From a checkpoint of a small transformer trained on Wikipedia.
Size: 10 layers, width 640, 4 heads of 128, MLP 1728 GeGLU, vocabulary 13759.
Architecture: LayerNorm before each block, biases, untied embeddings, attention and MLP in parallel.
Training: a variant of Adam for these matrices, 463M tokens, 6184 steps.
MLP neurons of a small language model. Each row is named by its layer, matrix (down: output weights) and neuron, and shows model dimensions 80-207. Each number is 500 + 40 x the weight over its row's rms, rounded and kept within 0 to 999. Numbers have three digits each. A neuron's up and down rows have the sign that makes its largest values positive.
A block is one neuron, or neurons of one layer that tend to fire together. Before each block is what it responds to, as a language model described it from the Wikipedia text at the highest values.

Responds to: Sports stats separators. Separators inside sports statistics and results: table pipes and semicolons between apps/goals numbers, hyphens and dashes in scores, seasons and compounds like semi-final, runners-up.
L5.down194:553541512488491553540499510432436485490535518525491426497503496515530515501530505432469485449507484465526494510466620585510523510483478498534469549514577478484504513539472473547529567478424522557494451555470486517481500416433489517524456440512505561517486493445492459435498492546496464584495495532550470500474531547462540478588541504419485520538478592551502546405469420486481473440430
L5.down197:533514498528486539474487530476475511478488553527571513485473406483527572556543476506489461440531509505566512478620557551483509518548555416479535470503527512455438516514477482514533580482429548455472458453538509497491550463478473506503508551517503536552521454481546518466556515482471485498531470507549464534484488525514578506584517415467534489466489446537468464434449486558614494487594
L5.down252:485515478464495504533453513501532557490604546465481573470490462494498564499478494530480498511567557434464419484530522556455493499484538514491437507508570512444511557511411385505499511536502491503409471479500499565532481453523508539514503540483495480523537506436540448537584353497520481511510528626505517571427503508493470482537510573493514588486515496513524488506494536496534540487485
L5.down369:528475547514537461489544495525543336537482482529476490525511555435497483505508492435551494467525511453504463415473520501502450563504522572528412528446477504502549483463482466492460513530549514543477421556473562536515470506532512561516362545512465505543495516446485541564512442494540508504526509493481475516480511514452486586508457485486551545432458537516559537486540471466578570500488
L5.down384:499533453464471477518494553487495438568495540485494535510431443445460512497515469481490489453460469501480558465482453482458561414450476477467505465490514556506476503425476492467512522477516442520516544459540432520480463528482582450537511438528521492485522506482429572571555579478536511539509433519463479503470585522498498524490490471492482467479462496509433505524432504513484488525495
L5.down416:509478512519428450509462509554482510522540519430529504541457459532514483469538567454441528444509549521505514457564495481493491458564515564486527427510510504441444504543401448482517547467507517594500507431463525469504546510518451516430504615524548498519450492490490492518487453402495492525468537426418489546515529468533494483596538415454559549498500503492486469455536496546566533518509
L5.down507:506489509503478570504472508468506536502536533479418461488491534437481459498494534502435444490478539490396425490536589504477457587527502538479521510484566559488514541432475558520510487545569522463404530448573491525518499534486454485507439537451455470533521440454485543458514482568485496519470557465422524488443456553470508551487410515470504551535484552536452573508500523510432536482490
L5.down518:563480520465526515478540504453429470540597470514493496474476524514461546441434499501489439445504471422490461510540518478501489540487477546511425492493501465505501470513498524473491564506525540517512543486483473425468485425497402503487526489528434493472450516513495484451424472414491490455447466511526452492465458487532505505482494516571526479503533494469566450500456517497466538496461
L5.down720:561567506483516473437558486474515498545539491457547506490556500480478491511400529482497459478517527491485483464443501478519515550457549485513519511560582433526567491488480564512534479534501508417529412497526521550475586396492519500501526443422518477433515467497505523575501506524469437496533557565506509461502497481538532521471569510473609486504534541506487462540495493483493493449539
L5.down746:507477463500469521476548501538487512557470478417570534533460530565448529482494514528487585483475614495471557499504510492581472497480542539539544575541530488528574468485586508488449496437531559492455496449475545509518518523539440480466433478495469495493492517508528497511521555436529527511449498480513511508470497490485482514526520527495565447478468491525475512495509436472549526504535
L5.down934:495549486477555467509450475481534506512470529507489519534516531523557473565531537403512535390551486479493487511531488516504456496537469483511484561527481478487502517496535511539500580572551562420518486442430536479524509521465526397482494505515481500520491459439534463465555535527483419435454505411444527512466441464552436497543523524510504466523563547514529552525513520482498505501473
L5.down951:481438582397586480487525539476460530539570445484568478536482489390524534491485505543520480435449515487516485501517444569472515523500512552454468463463527541566501488550475521608509531485562515476480471538509496499553497464477544510504466457559498572457510522472550435563470435493464446567494580504529449460470531498546491485557478564484446558533567478489453554499592508493531505476545
L5.down986:464497443448484530472461492545493492537553481519509482512566510471572490489501490570473392480495542555449441511503450574502481477568475517508431509429490646510484471526475511576457514477503507509518543513508513508466486491505461528551434499455601510526491499489541582486571448561486554481447435482461541440478557480490478490465474480544563533505420531517502513523498510483483515454482
L5.down1130:457498486497508528545468442482488455496519508530476476564621465514524438505428420523445493505447565529512495455461559474545453507500507526440461497500588523523501476479480484542423437467507498461440518509400544665538457551497518509433533518465477485501458460531543470475568537496564520477545465486543575455481496477523420546494478499494491527528503559475429542388490459445520490434483
L5.down1427:492546438552515530466468485468545523437437500486525439525499473489528522467552468501498504496484442498513476490501585552454359460520536425526505441498530480480465526510492455481460557522498550526532467491471533562482432416492512590542495505482504445516521454464498538478523529448465450475492499549458497497482537452455537512514481501521461545466473610475459504402474376533602549504514
L5.down1563:547517504439503546515506466531486490495503564477500462562548530554547479478515588471515556446491546489460483457415564452547530489514501499524376483470496537475540515488476500524531520441496503551510497441510550500449442505540508473487515517527520520500541476491475526494513505473528483497524473495519522486462593532511525509529533399508549495558484523500502566470461433505404521525530

Responds to: Place or age continuations. Prepositions and final tokens of dates or names in biographies where a birthplace, death place or age comes next, e.g. born … in, at age, 1953 (age.
L6.down560:512541498533478495489452424576519493550556560491464524549503468447530472502393530537475482572536533484483486394534543457509467461476432478473483440533486506565544522537545421433518507555457501496451511531524596515568487602501557507525502499533473479465581445555450546497538485484532532524535440467557535569527426496465512495509550539410518472493479483481487531492509509442479432488453
L6.down1047:469496528499475477464479502557505459457528540479559441421480469490482515526498485492504525513553592492491510555556509454558511470508479515498507515490526450502460503508504470516471565501489442489486458565478505525520485498584515451562515521474495435477605512547468516531532571436520517485536462380515484522576389479539439510497656449471529509512504503492538518494471449465491519484486
L6.down1612:514486439456508498509488497518518523523547562514481610497508464480471539554396509489554514508439485490504473493546496567532531507461464517516505506491462473531531487441489405453562494553519479574496563522410513506532499546557495553510452473476556547487494537511542494473481524527499504487440500528479462504515528472535472505479450558458537500496591606480566417506566539573524507517472
L6.down1617:527529512565481421475508535497463502482527517485472513545395501493515519462506502544444472481486489501482440523540537432502481501462542508472543451479474579513426533484475504539528526562509519501464519454406511443486516484542527582541474512483451543505493519496515661495481572488553462516545555493488505562534553496533442509534516485533544447552474520468561497530528504420480549508494

Responds to: Word stems and stat-table cells. Fires on opening fragments of split words whose ending is predictable (stor, acc, det, infec, insist, enroll), and on cells in sports stat tables (dashes, small numbers).
L7.down1473:457548587485499525517499509532431532517433520494454468480520507515486555468514540476558516518556537531479499504488479507529492509499486519522463502454531580547521487553474529527434498501525492481487549495462544497457529538468406559488504467549441475522493458546494458511521473527514467342582498459452521498456523487523514542539498531514424549467506413538438478468473510475516464516490

Responds to: Proper-name final pieces. Final word-piece that completes a multi-token proper name, mostly a person's surname, just before a bracket, pipe or "and", e.g. Glad|stone, Hop|kins, Edmon|ton.
L5.down173:528488475580517456586454485506528491524531470489484485590523581489504496534509426644453430529481524533527496512473450533471489456473387448483534523541376527457495654473510518565478502513479492485530506508506471518576465480573488477492531540527518498461548524490468511484543493469505534449483439339412516512513561455508533534524475522439513528479517505471570536549522447477513501494427
L5.down181:554487543530552502571482490531530438472489465571517513548461465502462448527435458587495497543437465511497515484498524492451477459531471540460514528531488543448473521509511575485405465427528559461477470533440503571536452477465457441630507509450495517476497539502479475419532526376532570507432546411513485519482434480461472547497500483464502532490513526455515527618578445506465530509452
L5.down254:503467558448526499443514509395561520498508506449485425523463513506495516443494445540479505516500457467536578514539511568535443499524524472492508424428567449484469513454536483544544434478492535464433541548522518462456503428488581517500547513538499446500463500533446424506525489531456502512438511527534500490524499493517570478498528533462535484465492499517540527518461478510444512497516
L5.down400:500592533462534519445519474505543538592474513472474476559435506557542491498483520508552404543485510523434426498495522578560533427469405581589523519537477462553520477484485567561529496452527555475513510491367551470568489504516512554472520577522562494461432520478491495451530550498496453525503471433449482493457547451513571542510459512519503492472440546488481582457505454487457414437464
L5.down532:372528493503441500605515521528499475441466528464468497509585511477547459450513485510522455462483450570538485509482532446523467496544443524515491549520506509508527497446515445525507524430524523439495592413443489561524498500478462482519424509605545510509515494536561491448621526467443519569502491476508487510537448542483502565559479415504503459467566493468495465514591506599533562469480
L5.down575:544496527481535485419497452484524544546443528553446457547514507484543535451467509490601481551460483487497466475561508504505486450565557479529532509536463494481592463514530476495501513503479447549526507564499551555468533426465546488473518488524543489522464538520522449455492521482496506514467490502499467424447566518553649557531422573531498525472519539475440512432484553442507506539470
L5.down727:490472518543422565473518448467422486535540503552475535539488500540535525446517490532541514517453512477495443436535463511502519494516503495563490490504459548496495592467569486496528509462509533518460505542464480497486533543535520515489492483523519540389530485511534553529490402524509513578440471543442494475464597547519609577438471461508515482485481553459542518536482483445469537554500
L5.down758:501590461446493470562564504478521507570477482532559516537508502507451521497439475462529469516460538536528561470473527550479509465456502528479425423462439521431492522556527541485531515493549592602442464465498479515496571461497541491507545485514535487483494464421529442606540489514494475383497441441521484506546451481514475473510561459540465484441550488487434471537509546515416507493474
L5.down1066:524467504540472526529480447512449523447480511522545463514431489498488470553489504470561527462502556506477433532434510448488416539489518500477459521523520533574556554439420467470501531492525480530521489514520510423489453471470503487556481503495513522560472509427483472464442536381478414575419476518431430485462553475475559493527453491490513562470510472531514451510451501499500504509416
L5.down1127:452532462515440548437528465518457473483512530479500496507511501593464499483473487490463526535460496540487453471517461526487505450442450404402489503432474594479450554516497507523482493473525549518570496453473502474454492536533526543493468523412513532528444506499527578528413455507577504517491448498533485532463490511508513441451472490541664473545469492478514550592545537458458476511523
L5.down1488:468520442506505534518546548454490563538522516529488497489435485431484467502552529500532565475517463489558465571518554507471501469506549462538477495517489515425393447505409508559494512485490591455492491503454507553462538553453509501533443426561477452535486518538481501468542505458489505557507487527518487516558553486511477461505530515531504429430482544535434481460500482518449522471505
L5.down1553:530534453452566527468529479513434515467570518445456500471468399483502451499486491489466479532544564530566484571455496516610435417479461459533517541514478555573527577514465499528458515441462446457499561519478617502534512538521465552501493520454538530475524530492538563401448498543525432507456477477434595437514469500461487559447488406512532471512462494486501476453503460437491537510489
L5.down1616:475519536504511507460534473460534485448536428379440426496503493523492512496457571540492476511497490516461499521503460510489493443436466474475509533529497541521475550511517518490494532423482485499535459549536450508504532448460523519492555606455525508434508559554495544526494485493503435526537489512499489529497497492484512390461494504671489516474524482540488509499572479525432513515471
L5.down1638:522466501551471534471518457457584467522495500531535557460530531476455541493488509585524505453458495520558457413498470499502470458493508444445472490495487546540445454535540559498465484453626450425524520526480467461490477548556511539552500566452540478491466595496488587485515438475541500507477504442459512514419529476461530525517468471521520487543491456400462529549511547491550465473471
L5.down1664:445523517466536452530590524484495472495468495442469605558509490522487504482490478550405553467419493484505569467505534477525460483520573560424477427488482509475539485522537437460549441461487517581478512450467524505448477542521513500547486510492493522460450501501521506457591489500566537443477487542443431516549436494511469532457511526467530427483531491501532515512564578543472503514574
L5.down1700:561480476525513496429464533458580485421440500568475399514474544464517460487556564500476465479544494452511506523536452533445517535538445517542525451452482490557443371488507484497518554483442547520496458488508416471509453512513477582501532479444473473436481500478408506517531481498476572404431504488521469557485531517433505535489532482509506527506513486473419555538587528496453507495575

Responds to: Section breaks; infinitive "to". Blank lines and ==/=== heading markers that open a new section after tables or lists, plus infinitive to after verbs like decided, chose, attempts.
L5.down176:532460419514515529427525506502479449477494547515491451524560466509498517528485511523527541502504465440393549494500391548501495513587449577501520533506512499477524530533509474474546515593482491478545467520394530539513459479472486504465483541445536598408495531500413475479511502487495468547406443548409491546526554436438515615470553546559447588489481487523448488499441469468482511467526
L5.down221:484558487474460495508554539517514543561493530508495492517520509496473484440543478567507536515493443501480518480462563460475452479519518474564446503415464537554548437465523466514538491525513528457468509454488485535489482517488489485474477481517524479483422566538492459550511535525530526419512442521527559485492447407480572569528472502427584548506509515515466450526501541529512549487464
L5.down444:501474514499463477539471521523525559505494497481515541506491466460565494493510495559410595494534473531518462511488441570553478569470433490525498507465468510544555513540477539487531551507510528489486447562472523460580498574479498465460433572539575496483518445559515584464481469486494472452505468504460575519517512454477527478472537483549447474476456534494458521503473482510539448487576
L5.down884:523438457522566501524510547481547434495526526566499507529551474441441391470501480593529457469492550481467567468496441484413503506518458548488468545580467466546474557433425490530445520521481421547495537563542481522554438531510492457564487513500478500508438496508424467467492536483484574493460520431527568459464544418471483540465456484462497499551452481407514538538499513452469462452478
L5.down988:498492500464460535551414485563486511485537498475574556480492562574462440500422447558464494544493493501521519512499544469465528526574505494492524376557531492459549453542568535498468389542473486481511453558562488459512547498536519563564496433501469491531606514536540518497520522513575541494576554446504534486538512501474481504541480536506458499498503467516465490527544590459534508459476
L5.down998:513450471520460541508470506550511553553538523535522514525484509505546525426444475543522492533478442472461522492441454514479480479497550500507425426521488516553512518532519473441421455498512466440489551529568504536421577546493481555568505512458520503448514512510511438603476504468525520578515543541500547468453536451479518546512445525576445521519495450578530516497431502463484494525501
L5.down1006:440496523503450556530584505476493532490523552465509475488531476519554447519562469524521491506480511500492495491596441597536464508521486498505493535484538456551521474542477471505571528573522491533467536480589530473530441523513455533496448572506426480503496475469442560490523433496505545586454486544499524505473493465503470534503525467541477505519512532507529475461512498543589440522569
L5.down1203:476504471546434545462511485512583516505527509532533490478556503462550525493566493536526557555448512467553525506517479492518488473485630533527500519485429486502444497477473488548539511483528518468454443505517536559466561463576456463547526530479503566412541466544456439492471482540499458498429494536574502503507491553415494477499568485482594501542476577500582473537483474513494485486456
L5.down1205:572538422475493523489529522543601498513462441502519556520511495516542572546567460468512558499488508506472514501513548485479536492512561545588441566512550464486511503493498537505517484534498543494536461511457491453440532499504558519596585453474466500549523541470511503448483530536502504548542456449446429474542519534538481546441520570495484514442539437510540497483576544459462499498503
L5.down1377:518478527484445515508548470528390511523486554459458432451455473476518500464532512465452449478484572606524467481447504474567523499469506476486542503438523491505450505521459518502541498476469427573488475474467478471567433522509508456460443496514504565582541524506472454523489530456442483507506527494507502477491515510531469539514434494534561479481539570434487539399536529553498441555432
L5.down1417:476554539536546492544477543488468466567495478484540490499500478534497503483535512504504413573480462425502532528499529495499533472520528472458473527537467539470448546568545480499554510449477537579371554513533581489499528471528515519492561548460512419504501543525482525517491474498520579410462467507547529482448522495505471504492506504422509468523443538433540481516532471495499501595557
L5.down1430:492509446609411503532502508496500460528441521475496546460525494563504511483500429512525453484479517518584547502474492580528468535560489488436518522513432491451558448448472499515523481484469578521463469455547468480536458429532508513521498514515552462498570557611481569475513564541517509537549476526551480491579539526453480535444462495535583491478523473502471494508524462502548415525549
L5.down1526:543550456402432457540540559522551493557472478481548511492485544539465537485508445537508450535464461522530600528462546483462549497498458572543513543486467458507483542491486538536463470534503477482531456558510550500466477464599528491461512496585535533517582515547493495539509495569466551569548509473485497514457502516572462495456556563504589545461474475542518473563465530515481465473501
L5.down1538:483558514518519529563474557521450449522489474576483479511480505506447535430629485521477493567422516552496468507469505554516474463453420529486496535477514471481505499446479537457481532541445549500496502463541410442477485495480483547504472503503502522421477481514499537517518422504509544411409503422475387496411549544521499507512514492514567433486524565523515437550506465510579479512556
L5.down1631:514541467517510492517532499477486482494523463463507522489520465470517523525508544508535516487503509560530521530478446564499512490465422499531513455479539516502479500562481528477473432508502443476395487531518520542534536601509505507528561595497516457504485423479494591593532517450517426443513496527437556499487455502518441540460546511469483514585470509485479504463483514486462471537532
L5.down1650:504504498491522440491579526478515530481511587515521513492534438505474538519514535455498519482526542467484510527525426519517499513498501476460538598473498481542569489460483368527476520567481549481517510507509509527490409489528512464497481477446519491498536458461527542501494573474487478558436530488469464488502480543516481465503475463488524497431541516479521492498458495506515510471511

Responds to: Football stats table cells. Separators and numbers in footballer career-statistics tables, such as pipes, semicolons, and the ( before goals; weaker on birth-year digits.
L6.down702:495474508541585498544475480489480467565574423436501473488517497440508454492475485601552529551470559471508515477414465519555468495542493507459486524466499469480512483516519499467380475489540541495489513534544550568519434475511563461459509518547538458562489485471457488479508517475487515439591485552486494516519514507498494454462519522519475447541527500535489509512457509466546510469518
L6.down1185:488491452520495569627433540488444481480489497505559509521478539463460478497479535465502517518461504536499520515479475572556520521470523472514556436446495498527477516545482559588499503491508565505505443479496535556481529434515445463510502463472428485550439445504485505509448495480492509469587460479466512492489491489433461466518466452505504464509581476516487497480470504485526508531533
L6.down1315:557549524505459501511504533479478508528531485510528559500435433544534504519490535518446570457447472516463580520473550536564545516425455531440514549456498507528508464524582488488462575553515522529526448526453460495460498473506506514419479410461514574527545497456546561581496463537473535478537537461550521445477441471519479523480543540472545478446543507473483507466498520480507508495458
L6.down1450:493511452411468429466482462433505505547486479516528510503509500494442474539509586531477552546536537456511556423561516502512593481467410470515517559440517502498476530403535524484438481513415482565522562425527507505552434431507501537475542447455443512493467438479455441434491473511483506455537476450528532510446429550538470433464479492474518478501538525483480493462475519457478433527513

Responds to: Surname-ending word pieces. Final word pieces of people's names, mostly surnames, in cast lists, tables and biographies, such as Chap-line, No-on, Deak-ins, Cecil Parker; a few cases fire on "on" in "went on".
L7.down642:469517465506488469529477567465538476470473519531535582464503541485421508481538524532539516546556495532534435467489476585511529547489505519476436589502458528537519533480503499452513484468495504430494472497497524488517469509519416506479467503492506544551546505487463512485505503528498498564445499477459460549436479495574551505520441505452506482512465505477540526453436477400481474573495

Responds to: Before a bare verb. Infinitive to, modals (can, would, may, should) and the t of don't/can't, where a bare verb comes next, e.g. "served to enhance", "can be formed".
L7.down54:500566486471549509526463509496465468518496428504515544538517452471389482450553484534483492460466466492465481510504526526523528406511483485511496546517512477498502493501500479442489503528456505491467483521448503473508510495575504498495521592496516486511523549422478467538543485425424519404465480533517513541490472493460543502496511501559647525537506611511506465475485507541499499521557